config = dict(
    num_hidden_layers=14,
    hidden_size=576,
    num_attention_heads=18,
    num_key_value_heads=18,
    head_dim=32,
    intermediate_size=2304,
    vocab_size=16384,
    hidden_act='swiglu',
    norm='rmsnorm',
    norm_place='out',
    norm_eps=1e-05,
    positions='rope',
    rope_theta=10000.0,
    rope_fraction=1.0,
    qk_norm=True,
    attn_scale=0.177,
    bias='none',
    tie_word_embeddings=False,
    parallel_block=False,
    init='trunc',
    init_std_qkv=0.0207,
    init_std_o=0.00391,
    init_std_up=0.0207,
    init_std_down=0.00391,
    optimizer='adamw',
    learning_rate=0.000617,
    beta1=0.9,
    beta2=0.99,
    weight_decay=0.2,
    lr_head=0.00421,
    warmup_steps=511,
    schedule='wsd',
    decay_fraction=0.852,
    decay_shape='linear',
    final_lr_fraction=0.0,
    batch_tokens=[65536, 131072, 196608],
    max_seq_len=1024,
    doc_mask=False,
    train_tokens=1378000000,
    max_steps=10921,
    dataset='wikipedia_en',
)
MLP neurons of a small language model. Each row is named by its layer, matrix (gate and up: input weights) and neuron, and shows model dimensions 144-207. Each number is 128 + 32 x the weight over its row's rms, rounded and kept within 0 to 255. A neuron's up and down rows have the sign that makes its largest values positive.
After each neuron's rows, "fires after" lists the tokens most often just before its 100 highest values on Wikipedia text that the model never trained on.

L6.gate896 [140 106 131 116 117 158 157 105 133  77 124 163  82  84 122  58 126 119 118 112 159  96 169 138 149 132 105 122 116  57 132 106 126 173 177 135 159 123 136 151  31 121 130 141 103 146 208  83 138 136 100 113 127 121 119 100 154 121 153 101 148 126 122 149]
L6.up896 [120 112  97 171 181 190  91 119 162  76 128 128 124 162 157 158 121 118 132 138 107 139 147 102 194 117  72 135 166 142 159 122 148  83 137 148 146 130 119 105  74 175 150 104 185 101  91 110 115 191 194 148 122 131 178 153 111 128 121 175  70 131 114  76]
fires after: "\n", "===\n\n", " |\n\n", ".\n\n", "==\n\n", "\n\n"

L4.gate389 [164 113 165  88 162  92  90 111 166 131 129 152 111  83 181  89  97 138 148 166  75  97 200 126 115 132  71 140 156 152 159 179 125 121 153  84 168 102 142 110 141  89 124 184 129 114 102 171 127 132 114 137 130  96  87 243 105 139 171 105 105 176 118 149]
L4.up389 [138 112 150  90 130 120 197 126 143 132 118 124  86 116 141 126 135 171 132 115 124 121 176 124  83  79  26 123 154  82 105 191 162  93 117 139 106 119 155  77 162 130  90 141  99  87  83 115 126 126  76 162 165 134 160 184  87 162 110  96 191 104 136 153]
fires after: " ", " the", " (", "."

L6.gate1387 [ 56 155 127 147 122 145 143  87 167 169 121 137 140 124 172 154 100 148 134  74 117  71  91  45 123 186 108  76 153 168 100  80 126 149 101 154  77 111 173 126 126 164 164  95 138 111 113 128  32 122 101  72 132 132  56 101 145 163 151 118 150 111 127 127]
L6.up1387 [167 120 125 134 149 110  97 145  87 164 131 153 130 101 159 155 138 150 113 110 120  59 118 157 113 149 106 113 132 131 103  70 122 142 141 133 131 126 199 128  60 158 104  76 133 120 140 145 141 107 130 161 155 176 100  79 173 162 124 217 133 138 176 156]
fires after: "20", "19"

L4.gate478 [142 146 152  81 140  60 201 149 118 180 111 115 108 111 125  77 129 134 102 135 110 146 160  97 140 164 121 116  60 142 143 151 128 141 156 168 174 186 118 138 119 129  92 115 138 133 105  45  72 136 127 135 123 107 122 104 142 137 116 162  66 105 131 105]
L4.up478 [159 115 139 149 113  81 122 158 130 151  99 122 115 159 130 102  67 113 137 145 176 118 108 126 139 153 138  97 130 180 130  89 160 169 182 154 141 140 103 130 156 162 132 114 131 132 111 112  70 134 109 114  74 132 123 174 117  70  89 155 175 159 101 166]
fires after: "20", "19"

L6.gate920 [113 103  99 127 105 233 155  91 183 116 163 102 130 124 108  93 108  90 106 146 172  87  98 120 120  63 131 118  66 136  93  67 125 132 109 175 124 110 112 138 122  91 180 139 179 143 170 105  77 113 157  86 168  93 151  87  98 115 104 103 127 131 171  38]
L6.up920 [177 116 133  79 147 165  92  83 102 112 136 130 121 133 156  82  52 108 188 131 162  92 102 134  92 114 147 107  99 115  83 138  59 140  64 152 109 145  91 131 136  63 158 110 152  91 123 128 107  40 142 127 109  79 150 169 151 146 134 134 136 207 124 147]
fires after: ")\n", "\n", " Website"

L6.gate1 [114 100 113 121 138  70 141 114 148  96 139 163 145  67 194 156 111 104 110 132 120  80 128 177 173 129  81 119  96 139 125 115 108 147 180 140 137 112  99  73 175  97 120 178 145 193 132 119 107  92 105 123  73 107 105 174 106 100 126  56 149 102 100 132]
L6.up1 [ 74  89 110 135 176 114 133 163 125  72 147 159 173 136 170 184 158 134 119 153 163 152 118 158  94  88 105 133 158 168  93 206 131 163 148 165 213 133 158 150 163 125 112 156 130 110 144  91 126 124 141 128 153 111 111 111 158 138 110  86 101  98  97 115]
fires after: " on", " ", " under", " the"

L4.gate2293 [148 134 161 150 114 112 129 143 161  91 135  99  96 120 194 101 136 132 166 148 133 127 131 116 103 143 134 101  99 119 179 110 152 117 185 129 106  89 124 102 117 103 110 135 149 137 124  64 154 129 156 185 112 118  75 105 130 112 124 155  89 112 151 134]
L4.up2293 [152  99 146 165 162 124  97 117 153 157 142 119 118  91  92 134 140 144 113  82 126 101  95  81 148 129 159 105 158 102 100  76 128 115 151 129  76 133 107 191 136 115 150 146 137 142 135 141  80 126 146  94 143 149  92 110 166 141 102 116 163 111 121 138]
fires after: "19", "20", " in"

L6.gate1912 [149 115 102 132 136 188 131 165 149 169 111 163 174  99 146 156 107 151 159 127 166 104  87 171 188 132  91 120 146 119  93 105 136 163 195 114  99 103 112  92 122 188 186  51 121 171  94 108 100 134 140 125 192 165  75 149 110 114 119 141 103  92 171 155]
L6.up1912 [131 123  80 149 138  95  88 123  71 104 107 152 144 172 110  85  98  93 156 139 157 145 137 123  89 149 167 117 180 124 102 141 120  58 193 164 150 116 144 114 127 133  94 146 126 149 194  94 171  92 163 145  95 136 168 193 167 154 128 138 116 135 105 106]
fires after: "20", "19", " of", "17", "18"

L6.gate2290 [ 96  98 123 114 116 125 121 118 164  84 141 163  47 110 188  81 169 133 125 115  93 179 122 146 129 132 138 120 106 122 126  95  98 171 160  99 101 109 113 109  77 110 140 212 101 132 100 107  65 136 169 113 127 166  99 107 148  31  91  77 122 149 137 138]
L6.up2290 [114 161 138  91 129 145 154 154 140 122 127 164 113 207 155 129 133 146 156 180  90  97  83 109 120 150  98 151 135 157 122  88 137  90 145  97 138 115 179 127 109 174  91 159 123 116  96 134 185  99 150 117 132 167 117 141 127 145 146 100  84  43 135  89]
fires after: ",", "),", "\","

L4.gate1893 [134 142 122  65  97 112 148  94 140 107  92 178 195 115 129 119 105 113  86  99 150  96 114  92 126 116 106 146  94  93 182 168 117 129 120 121 108 129 116 108 112 109 157 187 167 141 128 134 124 109 110 113 118 151 119  77 123 137 105 126 132  60 171 136]
L4.up1893 [182  89 138 125 169 126 121 123  86 125 175 123  60 137 149 145 134 181 159 131 120 135 184 152 116 106 118 170 117 155 201 103 116 134 218 116 175 163 136 153 174 163 158 139 191 152 102 133 212 127  89 152  96 134 133  80 119 112 159 167 110 129 116 159]
fires after: "19", ".\n\n", "20", "\n\n", "===", " at"

L4.gate1418 [138 113 100 194 191 116 138  89 123 154 177 150  73 117 108 119 130  90  96 121 138 130 139  93 171 103  92 107 121 116 149 130 224 143 145  56 150 122  99 171  86 130 112 161 158  84 135 145  77 138 133 154 111 145 111 147 160  60  92 149 173 149 131 182]
L4.up1418 [144 146 127 126 117 140 113 102 112 146 165 117 189 118 185 101 138  89 120 134 120 130  92 134 131 164 123 171 137 118 129 115 140  65 134 133 131 163 104 138 157 204 135 142 127 124 101 126 114 149  74 100  61 155  85 116 102 119 103 124  58 115 126 166]
fires after: " as", " is", " was", " As", " became"

L6.gate820 [128 137 136  56 141 116 150 121 114  83 109 119  85 131 246 100 106 120 105 120 117 136 163 124 113  92 154 120 104 147 150  96 155 107 158 113 138 149 159 115 126  93 156 141 103 101 110  97 143 135 123 110 149 106 113 129 131 144 102 119 122 134 120  83]
L6.up820 [108  94 152 169 106 166 119 115 143 201 134 152 127 136 124 120 132 150 113  73 137 102 124 167 165 181 118  55  89 120 122 102 121 162  99 126 157  53 111 187 120 108 171  74 115 160 111 101 107 116 136 152 102 141  70 180 120 117  56 135 123 164  93 111]
fires after: "19", ".S", ".", "20", "5", "j"

L6.gate2059 [129 108 109  99 168 112 128 114 125 148 108 159  86 159 144 179 161  76 155 124 100 156 140  89 200  85 191 132  88 120  80  63 150 140 204  88 131  90 165 106 113  94 168 109 144 123  92 183 117 146  65 112 112 100 103 132 100  74 158 178 112  78 135  76]
L6.up2059 [168 137 162 141 143  92 126 117  86 169 164 118 124 180  58  96 170 119 106 145 142 103  88 145 169 122 128 112  91  83 119  63 106 127 166  80 159 185 109 127 115 166 162  98 120 141 136  77 128 149  67 119 134 144 104 192 134 148 117 131 160 122  86 166]
fires after: "19", "20", "09", "12", " signed", "18"

L4.gate227 [123 101  87 122 127 148 145  65 118 125 206 180  90  94 163 136 126 119 149 104 160  91  85 176 169 170 123 124 118 111 107  88 103 132 194  79  82 129 125 142  73 147 132 162 160 167 109 123 112 122 136  93 116 171 123 119 135  89  64 135 189 122 134 138]
L4.up227 [ 96 173  86 149 131 123 162 126 158 148 118 132 178 140 164 127 162 118  90 152 195  99 106 110 166 116 110  78 156 103 114 142 138  75 117 111 129 112 133  96 127 151 130  83 191 139 169 154 108 133 151 108 184 125 154 163  99 147 162 209 101 119 146 154]
fires after: ")", ",", " was", " is", "|"

L4.gate717 [118  80 114 176 121  90 116 122 112  81 114 160 133 149 110 110 106 119 154 114 123 104 138 101  92 125 146 112 112 136 112 123 202 148 121 116 116 118  57 104  83 176 180 134 143 132 139  87 131 127 132 140 106 163 133 151 111  33  43 120 165 102 129 192]
L4.up717 [169 129 178 148  86  93 218 149 147 122 106  97 113 157  93 144 139 142 160 142 124 123 139 182 120 181 149 148 137 107 129 158 178 119 171 125 170 141 137  86 187 118  95 151 110 145 147 101  87 154 151 165 152 203  82 148 102 191  73 126 146 131 106 121]
fires after: " as", " the", " became", "'s", " is"

L6.gate306 [191 111  77 162 122 152 180  31 188 119 133 111 114 103 174 122 114 131 148  79 153 155 154  82 141 116 116 109  60 148 152  80 121 128 105 172 178 108  97 115 166 129 130 177 126 140 190 130  89 137 103 118  70 114 115 103 163 154 106 162 176  95 116 156]
L6.up306 [198 125 143 151 174 138  99  96 112  97 120 107 125 101  81 122 142 127 112  54 125 135 138 149 146 126  96 126 141 107 154 133 125  99 153 209 128 136 151 128 183 141 131 105 160 132 205 120 137  84 116 123 120  71 168  89 117 139  97  67  82  99 134 153]
fires after: " and", ",", " or"

L6.gate1218 [123  75 105  88 125 149 135 114 157 133 122 111 192 128 163 106  76 109 110 130 121 120 122  84  97 115 113 106 133 118 143 113 177 190 150  95 145  99 116  65 119 147 136 138 165 173 116 147 102 111 139 151 141 139 104  90 121 122 154 103  97 109 185  98]
L6.up1218 [113 143 139 145 124 125 131 159  81 167 101 141 108 158 129 127 137 163 115 126 174 150 134 121 117 111 138  92 113  84 153 166 112  73 222 156 103  95 105  85 145 201 137 130 161 167 175  92 115 137 120 136 119 115 147 120 138 102 125  92 140 121 191 109]
fires after: "20", "19", "-", " He"

L6.gate53 [132 119 136 184  78 112 137  87 156 113 122 135 181  68 181 143 120 112 173  80 122 141 126  64  75 189 131 102  55 116 138  50  95 138 123 166 131 133 150  92 129 117 144 145 143 138 127  91 143 134 118 159 137 155  98 138 128 148  75 115  80 166 158 109]
L6.up53 [ 92 110 161 169 130 162 100  67  61 126 140 212 109 101 148  79 134 150 104 159 115 155 113 124 176 173  87  84 125 117 165 125 124 102 111 119 152  40  83  92 139 129 110 125  69 106 118  75 130  71 115 155  67 205 169 116 130 137 110 168 100  79 125 106]
fires after: "19", " in", ".", " was", "20", " "

L4.gate751 [161 111 148 144 105  98 183  79 140 129  71 106 139 162 131 120 123 125 101 148 158 136 139  96 130 112 106  79 179 123 133  66 106 155 125 174 130 173 132  88 177 122 106 124 156 122 120 150 137 109 117  96 103  91  74 210 121  84 129 128 120 162 162  49]
L4.up751 [165 115 170 107 117  61  88 123 118 156 128 101  97 109 155  70 182 138 147 121 145 165 118 125  99 129 114  65 157 151 148 103 118 132 116 108 196  97 134 137  86 137 143  98 107 100 128 125 143 139 134 123 126 118 119 154 121 180  60 118 135 159 148  83]
fires after: "20", "19", " Sw", " RS"

L4.gate1772 [112 108 105 131 146 131  96 132 180 138 179 139 103  78 134 109  81  68 133 149 167 100 178 127 177  76 137 121 118 134 168  61  56 123 182  90 165  75 127 123 140 132 157 121 160 151 134 144 161 112 201 132  93 127 179  78 153 104 152  81 152 160 121  29]
L4.up1772 [137  98 121 126 129 144 157 132 137 117 123 129  81 163 115 153 140 139 164 147 138 147 110 143 146 197 169 132 146 181  63 115 172 129 144 211 134 150 138 183 123 131 158 103 119 140 166 110 150 135 141 159 138 156 153 207  75 127 157 117  76 130  77 152]
fires after: ")\n", "\n", "0", " medalist", " "

L4.gate142 [156 117 153 122 136 137  74  91 165 109 144 143 130  93 178 103 124 103 143  82 125 154 108 133 132  74 125 142  80  86 156 138  99 132 116 156 149  75 123 164  97  94 120 182 126 120  90  90 123 132 127 146  81 133 130 109 117 114  37  82 136 116 161 116]
L4.up142 [168  97 129 130 169 177  98 154 156 120 115 114  97 146 124 146 120 131 158 111 112 203 160 149  83 147  97 146 110 141 128 131  91 154 169 148  90 113 174 160 171 123  70  88 108 147 174 112 161 138 110 109  84 157 140 103 103  93 114  91 125 107 129 167]
fires after: " and", ",", " as", " among", "),"